Part of a small language model's weights.
Size: 8 heads of 64, 94.2M parameters.
Architecture: LayerNorm before each block, rotary positions, biases.
Training: 1196M tokens, 4432 steps.
MLP neurons of a small language model. Each row is named by its layer, matrix (up: input weights; down: output weights) and neuron, and shows model dimensions 160-415. Each number is 128 + 24 x the weight over its row's rms, rounded and kept within 0 to 255. Numbers have three digits each.
After each neuron's rows, "fires on" lists the tokens most often at its 100 highest values on Wikipedia text that the model never trained on; "fires before" lists the tokens most often just after its 100 highest values on Wikipedia text that the model never trained on.

L10.up839:154106152125137143146101134116064129146118152111127092140103134071143153107110108093107128110107095138138114116090116118141099170132120136169086131123091150154116127127143100153133138136162131117116156128174142135147114135138117148152094131114136107135117116166130131132167113103150142151129162147105176146124132114129120130143121146149157114175128147122122135119107141141136150101127192078116132159148111128087094163131143122144078123138139117047080139137130121117161135104102124119154168112121120101144131114102170110139158130112142134162154136176113114152089150133095086139088130153141131123120135192129125086118090113147124145174107096095141120135116093119085102135096104116166143154121156131106101145138135127116153093134168122104142136079163170107164170167138153
L10.down839:099130109116129103111105138128136136134121132151158134110111097157143118105154115142102116154093165114100132111143153118137101094130121121088125134138106116128146182136106138091114142126130169129095159109063111105142153166086153112102163177149132133081120184105092142157144096159140119115155128154141164137154125109122124114113168145144082163125150127122150134137128114137134096181101095150166110120144127133147138063133129162066132125089153100181124191127156146161111099127107099122131163078137122112128134148166142136162084128133101108139127116103149177109144143125159158153117147130133097164184140081137144163102144172124127129091142150122116128103131144078150121136101133147108106149140120147119108152110108145117143100110113152131143143111128176143091108111118178
fires on: "–", " ", "6"
fires before: "19", "20", "–", " |"

L10.up7:142129114137137084113133109128085112116150186114112066143112148139166135135164185127148100170119121139110106098094152098124186122116144083104126117094132160146105114131139152157121137132161087123110168135156147215103139171134107112115123128105145140134143123139133157114092102123127158143172138127149163062137149140184141150149126101139085146104114131122134099107143109160117105119150105094086126154115156114090104153121155097107097137132076147103104127107134138118102147120154152147142123104165143138151146120133151107123154120103130089159160170192174092118095091167081085084135138107152105144137151123119137104130158115123130072153125139136132107158139108113134152140135104101136123141132101132127118132159126128119147127119147112137168111142115114124135124139147170
L10.down7:095107159144117147157168094134103142129147117108086124132123144144121125104101165106124151113116114138115060092114144118161170136126082192119101103092142181183125132126127136128090110138120130143110167142162121134129091128128131145126124119142138115109138123099141146144126125088160111179107128143164137078135140066125076095070146128158136107145140124166109173124131126075133170116117159127091068106151136155141178149075143158175103138078120143114116133143095136172148079155134148164128108092120104139115138137132101139150118121144120156123134116115145095140125132168062126134152113095115150111165099159112148169099145097150142080121133063096134153116116119128168141167141086082149123128084142148160126108124129116092121129088140162101111150147135162134161093144150141
fires on: "20", "6", "0", " on", "4", "8"
fires before: " |", ".", ")", ";"

L10.up1221:134170159128117116140120133136144113126117080162115096163168122172100123131104110112102115151127124171142135104095091149120118108132130110108126151130164127136153150094143119102112121101138169144108130107116138164142139146102129099102144126140100172168130174124104107177135093102136119101158120146126134158137100163117123134132139130123110110172125148145161146102119129122128131131106133141107133094154133149087134101104112093144128145134136154141118184106136145147087140134099120112160170142143168099129132132114127119169141125132084116128179131140124127154120150164141107165118111163099137167101117120129124109078089140127099140127203133135138083120143114095113151123114127127141170170087118079090094092131161129084143114144148088134066100136139112140136152112174110
L10.down1221:119094075113130095127141151109141095139126139147159148125114111077120169116169154141160155134157116113115150121164161083154161119140137144152155106111118104106140100121099138123109103162121125133160113127116116099150112117149118182159154112125167078115105124118172150112117140179132143114129158152115155081123126138104126141171136127164147137064131140102087190156160132135152053127147117122149135132124106117169114073127125153103164101120142092126126111151107100086158109125136104169167093145116111103129143085121080129097117149125169148097059097112117127071071119133137100093105108091127121115119175124152129135159147105123139125158090120142111139104124142154154156129139102141124078157135139175142104152128189146163114129185102137143145121135154189112120101122151122
fires on: " ", ",", "–", " such", "/", "-"
fires before: "20", "19", " ", " |", " as"

L11.up653:140147185097171129161191172145083138147115087152155099161079116141079102101096158117115097155152088110083124124177110121091114112090101107153089157114113131124101130092139167123126093174135142107173113128102150151113147150084095115141127064127124148096128146119132129122160114118098110129112083166138125141145129116141113153117130109138142089149116139170163067105111150131134095123121126136113165102117161112129161086131111114141127118115129101110131189107141143123091153130170155148115104083165136107146124100123150109116129135091070145150131143131145095150145098118099133150118143127107125163102164121123105126131117148092133116132125133130163162096140129160123142134094183099124065133118118101135084104157162169127102113140121139105168120127101139109125157205143125
L11.down653:089114112133149119150144128118084072159178141135166174177091119140126115145159125123151139166065130080138116116159138156108149118122130120112109129121093132127149152164142094158100109153163163065113124099162129151157111141107105151132124108122139116169092159130155178114102135148145104120139115100145115146120124155121126174128140127172110104161136159132119122132107067135143094119142130128116137155150142154126121122148165171136141151112100115109136130127118144139122105082099103124104112162128157144168129131136130085124140206156123159117113101078123160137128140141109075103119123095120108117128111134138144107115090134126131153088105099115174110080132106102113104139099162111136120144132132120133100172138125124146154099154115164166144166093113158143144124154096090
fires on: " |", " ", ",", " (", ":", "==="
fires before: " ", " C", "0"

L10.up1497:149159163136102150127101155125109138123167131145089112136103133123130136143082124152176146157134108158114184124093096136152154139098140153140126131114133184125121114132121107101145126149133137060133118118139149124123151156135159113099100133116127115139121187086153149112097118127136118145146132157094138174120129143142163097138109144112148108159160106154112117145125127124098121123146188109144121151088111092180115159127142156137126137133102087112130157127201153115131104106108163095164139116068132151147164172106142129155150092129083108149111124137110089132123132122115135161144123062099127134064125158139171094122097144159170148102150146084134146109104145133152144163184096148126166139120158102137115082122106143119132095128124144117164086129177174111133174154154097
L10.down1497:128121118165163114133114099137164123127140139112128137143128156146128126128157139169094133113100151172092101132137128169127106124118175140146086148099148111141142140086098151135099149108115144136164088134128135117155106121150138116099126153131140091098101154083089098138139117124093121150164119092140166120107104143122138098144104155126100124099142156126149136132108130140134090168140078085078140140123113110116100155098104152104168075150095138104114138115101106127109145097127136129163125142157123116135124094121125071095105183141125107124119118086139129158105130152110108121126153114109122118115160116156108119129149123133156141161127141129151105115112148106145105120121104128101142121109100143115121161135136162128149151081108097168107120127105123129105158113137129
fires on: " ", " can"
fires before: " of", "19", "20", "18"

L11.up2027:138113120141122119155134133133145119105115121128163155111110121105176105149110134137140129104095067110130154097105092141160142160082070128133132172114131161061135128177119139138135119101124134145126127146140100086103130120134135142119144095180108150113127135136127161163115104120124143121133120129154122086127144156179076149177111175118139117155139072142102138120114117138112153116106116130109148159126124142125130132138126086084101110130140093129107130104138162101115149115110141149117124121142113144130138106112105125149154137129121114109134178128165156152176149102122174129103145146113077101080125084140109126138127117119111131145103171153120126113135100128146180096118118127106114092148116162131132123171145143146146182139135129135122088120116114096121090138094151
L11.down2027:154178103141112095138136122153125107150056118109123123117104077128146099134096080145164121133124095177109154145145146108170129164123121162114117123151125115098117113141139134132142127136148134158119133144138122127132126086116143145150129083098174080100119084102080153152128160135175111151102144130102097126147161132145125129083116155164163162128125111130104159151142123129131170105127138082084152133099120137123083113128153121073122120106141143150157114140051152143129095109165119114125144135104155131123150127169133117137133127134144157145134125129114128094151128157106102102130110112138102153168152102109123141123105126150143130111137104111132127117101129135060094160133113103121138098143143166175105098114121132124129120154162130124127150115119145182121111173103114
fires on: "1", "0", "2", "18", " pm"
fires before: "–", ",", " to", ":", "-", " UTC"

L10.up1994:085098134181116100122168090122093154151112117130114101107126114088101159212136139105143163126122138133171102128116130099118138121127119154137092151117148119143110126152139119127112136116143112124084145105144115113164074138146104123132133135097097150122162141128098111135140137107135111103147151110126178186115114145143101121186153133127149116152088109105146138114121143117140146118134134090126171110137132150149185140123147067110137091090105103103114105126183149152127094128049111108149156159112121112127144135148118132187134178138117160086162105114135108144082171099106129144130141097168147170087076175134084102145124141146145181110166111134155134119117061143141110119097120118181115136152104106125099100153133094110157148089115141101108133117143184110148142190143144
L10.down1994:146115110113133121129127146175145157148131122137133095118130103148139079112179153135139140107092135106159130130117099129154143153130147139146142143154138169111148150108121144101115113118085096137118154167092092150098108138132185164122154110105110102135142147141121151087119112132134113121121155126164150147200144131143086115117120146147185171104132143138126123117157119125141113128095106102223127125109139133098114134148155161112116147069138128148106134112099151158117106091139129139108091142158172146142128126100158077105174144110111139175090095158114171132103124147108110155122139152093117111127126154100127147091097137123131154106107128121121166114133160124142113071143129083171120140134147126134118102135141115120105106138131134140115118119119141122114074044153108
fires on: ",", " ", ")"
fires before: " ", "19", " and", "20"

L10.up1709:083124138125135115124122177153115120129158122170101135125160186106108127157100154124150117085066123190145143170136112115187140128125150138122087130178128130136109093112134111170109113097106148163053154144117145106179132118105143139111123076135100143146148154109107099140127106131143102112171163127118143114112090121145137110155117134132149117137177140096121098116119141100131077119103136131136140111119170111129112131157131115167144137140100174132160143107152136136127079140137104113094161139150093104160120130101133128165137103149129131128166128131138094103127134142145132114164145123155117116151108099140111082153153120167122137158114116125128082151085162116116116134118148102141123116169146186170132127137092142154080101110105089104128123112138128146104159123113102
L10.down1709:142110107150136110134121100154149116153079132083132123126098125149156203079171136157105148159149134148107144117106103146115117105148148161115175129104122109162093158128131134107104142144130136126164122169174107125153158151111106130116107157110134139119102231129099123116140105146135107178154122132110123118128103138104097147115165153130103103125093118135114102141160117114138162123169146100076132140114091135127151143110138135088114138137157096105080162093128121114116140132124164140072140138122128140099111162155113151107099133111146123087132140107118162171108090105160139136104122128103170116108176139145137118108138123083132131121118108137114136127137114081104112082130102137138078166120170095165145130132132085097151167137160073138109097127137146088127108125141149
fires on: " "
fires before: "19", "20", "18", ",", "."

L10.up247:151153151120110160084148140104123113110117139135116163152147114148159132122130149121067160101134107158114120128097101125138157117165122137107132113129113128135120116135146123111154102156111127121130125161135086168157133163078132163183153112130071156152119117125148087150151101096108134118143144141117185128100105116143123109108138123116157129158127138153153130134119131095142119113138159093131128111119122085143107133125140121152080065157119097160159131139193129148089104139114101148184114136115152147113101162114132127172107148129101080125176151101143133156149171159144150150108124107143138086121102101142108121112096134138156162142134121092128097114109179129141105129086145121091143129102125096108104098132180112129138114108156134147103111161141151092106135157127130
L10.down247:115085104076103101135148083129136152124132101134123136135156110128130096135102107115181131121133160122148082113148161141146116122091181142149135092151121139145129114163120130142127102145126159101114132131139113079144091116141128128113117134156136100113107139128147134130136111157179104120105128114116107118133129142112106139144131139149086172118113136123095143158136089151112107135158113086134149110116096129146103086110134118108190131139097147110123156133137110153207089135164142110134129122132129129108187121116154168125186171130121180095111149153168171163121094122055099129138127147140142095147164093110113104099117133125117167117121123156146118120155141123174122092157103138147109132111125160131136158100105122119149163110101148152134124107135195135094118175097127
fires on: " ", "\n"
fires before: "19", "20", "-", "18"

L10.up941:128137117136147147120137094113150074168147134100121127171055149137115102120129100154113115083113126163108138095105149160114152137110108158106155163151131109139133097152185095130106115139123133106088162184113153154126104136108099159132159094138111138100155174108088091142114115087150139144126132118145117122113107119087146163108154143107150117167118098118137122094149172090115114128070110132104131102137132125129155131118130156119112126099153129104118146074145163123121093136108097104175092096131146132147116176101127138131143152092119179124154177123093107131133158086136152110122133112076140141061136151124144124115087126133139139175131129165098139084166153151101142171117099155124169114089124166133092118140095167169128087129119069107108132109096129091150123170108123
L10.down941:121105114141090094152150116096115079135110097146100120082096092146108137124189127078142080072175139103130145126137143137137159136109170153104116103111140083132130117144095118125101129164149147099130109091161129101175159135127130165138149134109150118117131124147172136117149105173170103088141146123163097111161132161112140128118146160144124152161135136152110151158143124166118104148145112119151150111114119099143103124153093140090156107117107140130106139134086167140101135104169100102113132116119102086119146120159130132161112119168101158135119147113112136153069170103095095150084108127129116150155120126125137123120146138140141121163151136117153089104088143147096141096120123164162125123100121134107110126165151094127130140098117114181119127143142187134119171111082154
fires on: " ", ".", ",", "–", " (", " and"
fires before: "20", "19", " ", " |\n"

L10.up530:123148106184152127057121102142139115119133131146136122137134134136079112109041185158145111152108097135129128148110133120122119127152139143110130132129114136130143098103083112096153147129158104098092145135152113089146122119119137126164133131156150182108159119149109102118117128147111127147134145102108149181127107099153150112134153130170107124118117097162136096129116103181141120132085095131113152133103154177123105128165135087186111146163092149139116121097097127175105118157120124055128101131132154094137146131130129174138132113105084130144176130109140126157080138108113144119140078150097139132150146161170106083146130117146131132157103090111126149111102171128108169092118144131104176136134130110119130144140137089144079102132146112091116138149132138105142163105118124
L10.down530:141140113173138151108157112108128156147145125155154117127106133136132112149130084120106084114145118101103125197159164147152122111136138097100151133116121148078092119090170075126121137114109162152133114171127100098148115148123151143173109116121120123128116176202118139122116123131154114145113144130170166118104135138143155122127133100145133171106143110124142137139096069130134106100168156132057135084153134142095103129173103116122125146102152135116149082142160132158156176131092114112116157129122091095146105131094129148138091117139198113127132166120130138121074127136099145144116062158121102162149161139156120135107157104163124135118115095155094180123153127128141104103125128112134139119167138119131146116120097144106103113136090119076103084114147156125131132139151148
fires on: " |\n", " |", "0"
fires before: "|", "-", " ", " |\n"

L10.up831:119136088157110111101145118115081088131150141109128130068057150176109133122102127103169128139122128159108166137121139135133089127107132123111124156105108119168073166130127139144108105116140110146113163161133158090131124153114136145136165109140135152121126138149160138153137092116141159148119097146139095103134100150205153086128104090132138103173095091132141139104135123140130149128105126118123166133148136139147138141097126136120163098110119110120106107082119134146101136132159152152111084129135112090133106109103125131100146144098106136092175143057132085156138128153143098133191130153133150127117096154128127148098179143138143176080113104155121089137093073120165159122149102144118117128153186098134088151080114118138140130114127152116152106139120107119107186129149171
L10.down831:142141131113165155162125106114142130149166160136114144131115118126134105134114136158125140119119138158156143093123125175095139133198126143121148136149136115142114074142122191115124138124145153096112058147094147123170151141125132154116108145157119166099157159092123149122106130085127116104104141088147163091112135146142134121071138135151094104115137127130108152113129145141094101092121119143038144108131111107107155136090158077112089170147129123091134107133134164126126145107155157157087138116101133126096105131143156079138144114100183123118125134131117138125173106106135114131109130140109136151117128108138119110108153120144172140121130146096134137151122187164101132107166055145115097121114168104187113144124127148132145140124157148108129109129155140127120163125154108
fires on: " ", " the", "20"
fires before: "19", "20", "18", "15"

L10.up539:104090124161125154116131123102103166106142113163136162087076108158112146073112122123152088126138136107115136153126160135092126108143113131131124123116146176139110124105133152123135117083135122122125122094136149122107109149177152130111171147126047137131176140156133163121141119089138122145138143104109108137105115157143131141129146119144101101211133115119130123122126151111118141149128109158103123100181083104101158129149128118154149114193130172118153110117098118100117142145116116151149110121111126133183155176112123136141165112125138071159155165124121138186175135158127131122129157147140182160103092076148099172155125106147133154103099123152133118100095128102098189113141137094132112111148143097121084104123105098119101107108140099120096132141153120113159168162123093
L10.down539:154127199136105112107078194068150105131136134127113122193095095103119146131146130119057165108144120099107153084102104120121171109094159113133126179152140108105123112138125161172137099155111104144104146127158099167125142172112159148117104107148133159084135157134139108127121148116163127163136141074157118096150173140136135141093103130145124134124141163105113097153123110119138098133156139132080098129112136126129135113101131119146145109117116111146086137156124108142112119134143141115141154083168127144111118147139149135140110109134105157095128168149105106135158117129080131112091144132082134075116173131137112145157181149089138121162132141103141125119109130157154139099155128104134100136112161119162110115113163129128144136139148145122151152142166130119136106106120085
fires on: " ", "0", " the"
fires before: "20", "19", ";", " |"

L11.up980:144079135149143102110096156137131126150126141123113124128068146099093115139112146141123109111121091134135125137144161118139157149150108091145134132161117162120115138120111158132080097117125141107115122157132070165162143130188142126115143114149103112127106142117102152141134101127145130145184153148102121151140079109142156121158154107114137102142171107144129134113083100135128166108111137102139123132160120121067122128141149139095115102135113103053080170139136102099153161150178148130090177172163128130146107158112094119161101156118118131143146135101115151141138112165086135109120128152128144121145109157150155121138139102146149107122153146153176133128121140115151106096136180142144088165164108109113160119187114117130167076138114148188141154132146127119128106177115160
L11.down980:181144142157151116159096099148162105133118138120152115153160095145146125158097117086119146125127128150149122170139154161120123152128115153144118129128145153156131167097128144174128089129150111101109124140129154104137158126126080123149133161145136151118103138125152152104119121136119120116148121073144125134155137164135151089152201166127096124119117122111160111136127062125148110127119106114087110146132193095161124084164122123143113149145092165124113136137114142158120161129128139168081144138126104129135163159115180112096103141137139146130130112117089141141110138164114137140101086149121135141143119115159120156157102110129110091143125178076133120130105161122085158107131128121134052119153139146144100104109126082136129094140120152136105141108162131107071146123137123
fires on: "2", "1", "8", "12", "/A", "4"
fires before: ",", " |", "."

L10.up1486:171143159143117134152103140111129157157098108150121143161129079136099128090117118112127147101111133159133101107152149157099097132129106105121159146190139143147072145157143103090128128074108126102144130154091126131143130121135118122125167142104146118152128146125125125143102148130145126108151129124139138121121127135121151112103121167099110097205142146106107155100140125121116133111102149088103120124134104133155137090077094153123094147146146123162127096118158127117133095098157106153121143118145159086158070113167106155183133122139116123130113145115095124107096128087131113101149074160135155142132135134156189171094147154119110120107104130106151101175149148132159116105103130095135119120117113155137134103160134156128121133129149104139129137073068149086101177125174112
L10.down1486:158077126123141127086103120111070167129127115120122137124119153096106181165144167127143126122141126134151131094164143146159150141118137158146113164142097125142143154098116115096166119124139117167151145104180111150093110126132130116168116084123124150161124151129138169123170098097161090205082136132134130170148121135115135094107103128117149105130133138136121130140135150115109157082132113105059174183142106128111112138132159092137131102112105111127097107084129146141105133100149163128149155117136107123101111104099182103138143135125086147082126073163108098146112109150136153112118130089131080122135100160117134175119107151163178143131112111118131154091108074090121140132151122139124120118138102108132116101108145092102100101137111126135160115142117111138156130115102135
fires on: " ", " December", " May", " September", " June", " August"
fires before: " ", "20", "19"

L11.up1122:104122114118132172093104138106094148137115158108138160150122159112115139146117081118136202146139146152125123096117102114141153123101068147129131143109134103051187130105137119136127098162102096116120154180109129114124119134186143121150132110103148098135150146142121120079136133122154140109093104128139098131092128114112201122129128147128130136133128114145145062160108157135149130119164093104148106169123102173132113139152093122151129108118162104083094142117137150142130069092133165111146142115130154143122135123127159103190172126105107105111162136135141087132073147111138131185148095151111133111158093117156109139129120134116146144120136082141146078118100127135132163122112144180101130103097108131065134140130171156117120078142123109107109151119160120097135082134116107
L11.down1122:128158168135144119122163117132163134115091150101138101160148140068130124139100152110149098132122123126109119101145179139086115138111150110158129131170093146171061083167117075114091099094078091147128149151109146121125114114153066101115119140131114106094066128113134141165118150173133105115107139113169133152163096163153108082128123141121142151105135126115116140106103116160146156140100113164092157072139101106140141167142164137144134156149106119138131148113150140114096131120127120154099138177127110116109113123148130116081109125102087123131131104130134137192165116137127137159107138127119120093130156149094108142124160123121125139124119173129124131109159146127092139130148131094106099130093137139147138086162138116115118157170101153096111157099101109153099084134160114
fires on: " |\n", "%", "."
fires before: "|", " |\n", " |"

L11.up1902:187155121128170143153151126143123101143122185112096059115152164117171112126110144136110122137100129147112142130102110143130144137165149165141076083138131101155081116121150107153150143107151153127107120119086091117087134148110179126129186127120120134146101137152164162115144140123133133124179132099109128140120169173151155096135135096123109124163106157106112138143150154128099125104117131122089134129108133056135100102081157119131160146092129144076128104146135135137143109112120095147092153109132130095120110091125135090107119165120118122120136119102121118097098154145116175123122147123160148164066155114121164133139139140132109152124118094119121153101113115145160108134160102107114107103121148157081129089155171100102098103133119120100167154064170152114144118085105150
L11.down1902:104095077187145101201180140160159130107158180159135143123141137146108109086201145097124185084150098124107129124106173127114095111109141100171172125140129099134119168144138129105126153130132095151085115125110149124104101150197114133105139150127116109126099105087148115119147126081122121096148137136162155139119136147173102136098157131099127142151135161134121073129107114125191062146113140151099100164124147139141138168098118126147132146139109115114160103124140123094155121118107150123133076175151142174161138114123142166158149134125123118130148141151140147125141153129099175134151147135115125097132090174109125129074081102150152139108129125167109125142149163116117122138087118119109100119100119137140096099161182128123138085127154116119140131135095102139160159096092147
fires on: "0", "5", "1", "7", "6", "2"
fires before: " |", ".", " |\n"

L11.up1415:134152122138126152115137141164167136111133152102135134152070085130072159107114142164109138105120105125107129153137047133135128122123119087132121153117151136088140129093113138133117128163155096109109122161122153115140118128124087122142138124142110133145171153141152149148149140115113092127078121154138148116120135174171117224137109140171166089129086078136127134128158149118089107097084194174096120165099084087156178122125153134123126154095153164122101157123136120131114154093145122167126124098153178107088149144154148155133128110106078122153119160173131121120124136120131136139128139133127160116124168151108115128132105139103126129111133110124112146094122169135160141135103132165127114127151087079153127118105127108103124090114091129115114106144119090156074110118107145
L11.down1415:106123122094138114091084120126142141112139095130125125120117141086179136148103125107144099142120109098129137102113153126117100102133091104157095098152135136106126152132138148138122121154108067103148133116139114093101122145096146104154119139162120157158126150108160145111141105116077132135098120103168139150099126085160151097104105134135099161085183170144121119119160113141146185108176113098084113096149142137122168114133141129153121123124098146120085131126132144153167105116119108142151101147121125124158108151157154113087163113110138157085097102123159140136081129135139090123166138136170147127169149153134112141109160120131099147115112130118137140164082165096123111177052166139171126127155135090125127115138093123131154086163143129126179141164133083153145142137168133
fires on: " ", " |", ";", "–"
fires before: "0", " ", "1", "4", "2", "3"

L11.up2001:076108108131158101131147140120167110149114118147125151123095116115114153156057171125112108148130102140127169161100140125125104103106109169144141106142122173131101157128151129119150127114110100123055137151147117096132124141093179121081131124100095144149103136148110169086155158166135146102109154139146125116160129137113178153130117155115144145133117125139102139133112145145126101152136079125116114133131127105138076149141115101094145116129132153110101102116127135128195095092149150076137093129147133125152135121117109101180164139178097083122143128115152114137160169127124121154117098118144146139116127146153113122135114090134113113090095097154169136120119103143100078125131171162102137101153088129086110133156143113102130144126187135110120115147120117177131128164127171
L11.down2001:136160147160131141133113121094123147129109101131129138114140141132174101103157132090137108092076136168140110093125183182108090107173092153158159097105124096135115122134128150129116092117082124128130082097107115118106162135188156125107180112173110110118144145094134150132127115126102106141133115114136108145115105142150132096140155108101095084097135141123138127131138119114165134079123121079123136140144127143123129114180155134125128122171144168139109139102159148093091119113125088154131178156131184094110151122126179133123121129124113137157130135154110139126112158094147180159187099146176129075111133143101108101142118114118140118173126132107162114109150161134115179107122079092134115102136115126080141113101119129092130135090125098124123121102139117147133133169139120
fires on: " |", " of", "hyl", " the", "hen"
fires before: " ", "s", "yl", "ulf"

L10.up1281:144098139135162138176132119142113143089072114137187152118057134134126095099154133154174087128143126130113122153110161126138137150076115122116095094150116118141141177113129144136177163132111072104100099160112146147184141141101113133108146120118136122128136114152131142149151145125152100138147148180115104136137112159166124104119128115123103091154140113090126113139116156150165150125154133086108161104112128110128147137109090087094163116126162105084111147109102127089130074150132129122164127121141123076084118121131124132168109153082093118167128171170130161181155153126125118132124135128147127156143087101134113108109158181159152131131120152175132141154099109137124125117116130138126123141133140070110121123144091106137137109144130138091113099130137136124103179131126106
L10.down1281:151110109099107149137076135105109153100155146140137114118146119162124107149150158119121131055112144127135131146111117140099112096183126089117129140156124132130129107122126098103110135122087128101144100121128130117149097141150122138097098107138136129066101198149098077124126157103138164133150126131133104096102158149096146148107094129196117125108135176149150081161106101141120111144165166108057130121113165129118159127109113122172107135105086101146081112135153159130082133101141129167090145157126122104121156153116138102174141118157104149130139138116142126130142159125133150138096115151114167120143126118117188119128131122163116136161117126127126111111127127128119160071125141144143114157072119124158120130105120164100124127137118161151086169136166126118116127101162090
fires on: " "
fires before: "20", "19", "1", "2", "10"

L11.up1514:137129182128123118129125106120131155121089160125089116111132169098138115149134117094124134109102120181126142098171123135127133193091137129148080168132162113117096160141109079132099103091108121112135137117109145124124157136146137121126139132123132132148158123136157102113144122109129140147109121113115113111131084165128117133112130142113151143187131128134152173106075138144107136141115205141147143132113172110129112132121161157128074094207134138114090163163151120160149133123106126111069115105084104132122138149120083159168130167203091081136121121118100122164104132159103139162134081134153091091120118095102166123126118124151120136131137122162168097166137135117108160085103125140169135108120162122111115160128153115093126120167147116134107131124139140111140126153119139
L11.down1514:116131149148117131111159104178140143148129100126131132125133145153122094126090123124111110164158124127125115176077158131134122126137132097091168156132082181112073138091126133178151151115125168102144136152101134132096126070117095143148076136102138158140122140114089101131106147078111178135120131112152158125155119100150156139110161113144059114154156097149117061167113154095122128124122169109131129167103102155122146089171085120133140110084109162148105127127103150148144160089135136123131112105142134109117112161093131085134116116135149139109147130109065141120146115121146127141140152116117119134129184149124098162139097143068103136140139136156113101123108102174135122162126126108138120144118084133151139100132118139132151127170115142108102084111158103113105109131112147
fires on: " ", "6"
fires before: "20", ","

L11.up1375:107106104162140132140134068132140105162130132118130113132114164083134104098125111121142130152115099138116138118121116107175125169086123130119106162152151184117114141136120153110138186091147145122103141139170105190099157160122155105127168124120088154165114109126137126123120153089129138139156177153114132135128151138141158118142131121134117095147101117114161111105150153123098145117073147118117125125136115125055090169124121077105112135133124103075118124123142129130173129124176136175103127124128136126139124119103105098120144142097127079153098186174157094129115140139106157155130129193126137058133161136171146089138128106139144131176102140153142139120098117111162121127153154090121131116154136113117145141147161096077099171107156117160126129137151115115089144155123137
L11.down1375:135176126129152143112153104152212160117098113093140103124162132163145120135137092100145184162129091100156121133105142129129132127124128144142130164099142147083076144110120137143139111094135143125115184150156145157101132151136139128154117102156131140106072113164166112124102116155124109124128116099142119129122136135115161137135137162116117136107143106111125111130153095158128110081118095157046098142135128137152131174167128073114176147107154128149131098112114124164133152104094154113104137183145107164097135098092188104132114163152112167102127132143110163124135129114100115125087142114122097101136089101123123164164114113085121149162171165086125127119134143115114143146151121120121129152110108132151156128155114158149098136100134146117132111089101152106113109118160137
fires on: "0", "34", "54", "30", "35", "1"
fires before: ".", "′", "–"

L11.up1143:104119145136115143119110116147156115160147130133113130178174131122150107136133113146123147131144156139110157115080128139130162147107114139141115122098169143165138163130127098125131104127156146114131154136166119091128122155145118133141140149149130137135156111114128159167138110127133134117111150158109129126136115135089095116134124103133116143144081127155081124125146138138145087097158116107134120139164121134148081146123087174139137115115096125126102155154136138088137145121099104117105105102072104107093137114087123123153115132115114090158141103143110113190069150128128105138165095080149187149130126152122159098157099102139175125107120107108136146127125112171168146157140130095113123095123141127134114112159150111147106076137148114117115102174118134101121204153130087
L11.down1143:110129111110146130167141127114164137115117128112130118136129089150103123092174120119101118108134103117146133126148129131118083112101167136132117158165113146132112137114138142086155158082130101111146134105134126136162082139138089102127136135065098167130154124128153157100162101156105122091081128102126094160141129092125142115089134145133126142132115113147117159120119207123094179128153120166121056073130100128152141141098147082101120131114165145154149151127115131135109142137148205106134117142114100093083147139066130140115176151145132154160123121185162127170138123124125106128170138121131146129141118149103099141083097128113116131115129106171116133083139104126140106091113124126152071108106120120143175106119145110131087162124142127165142119082135160132143140168115151
fires on: " ", "–", " can"
fires before: "19", "20", " be"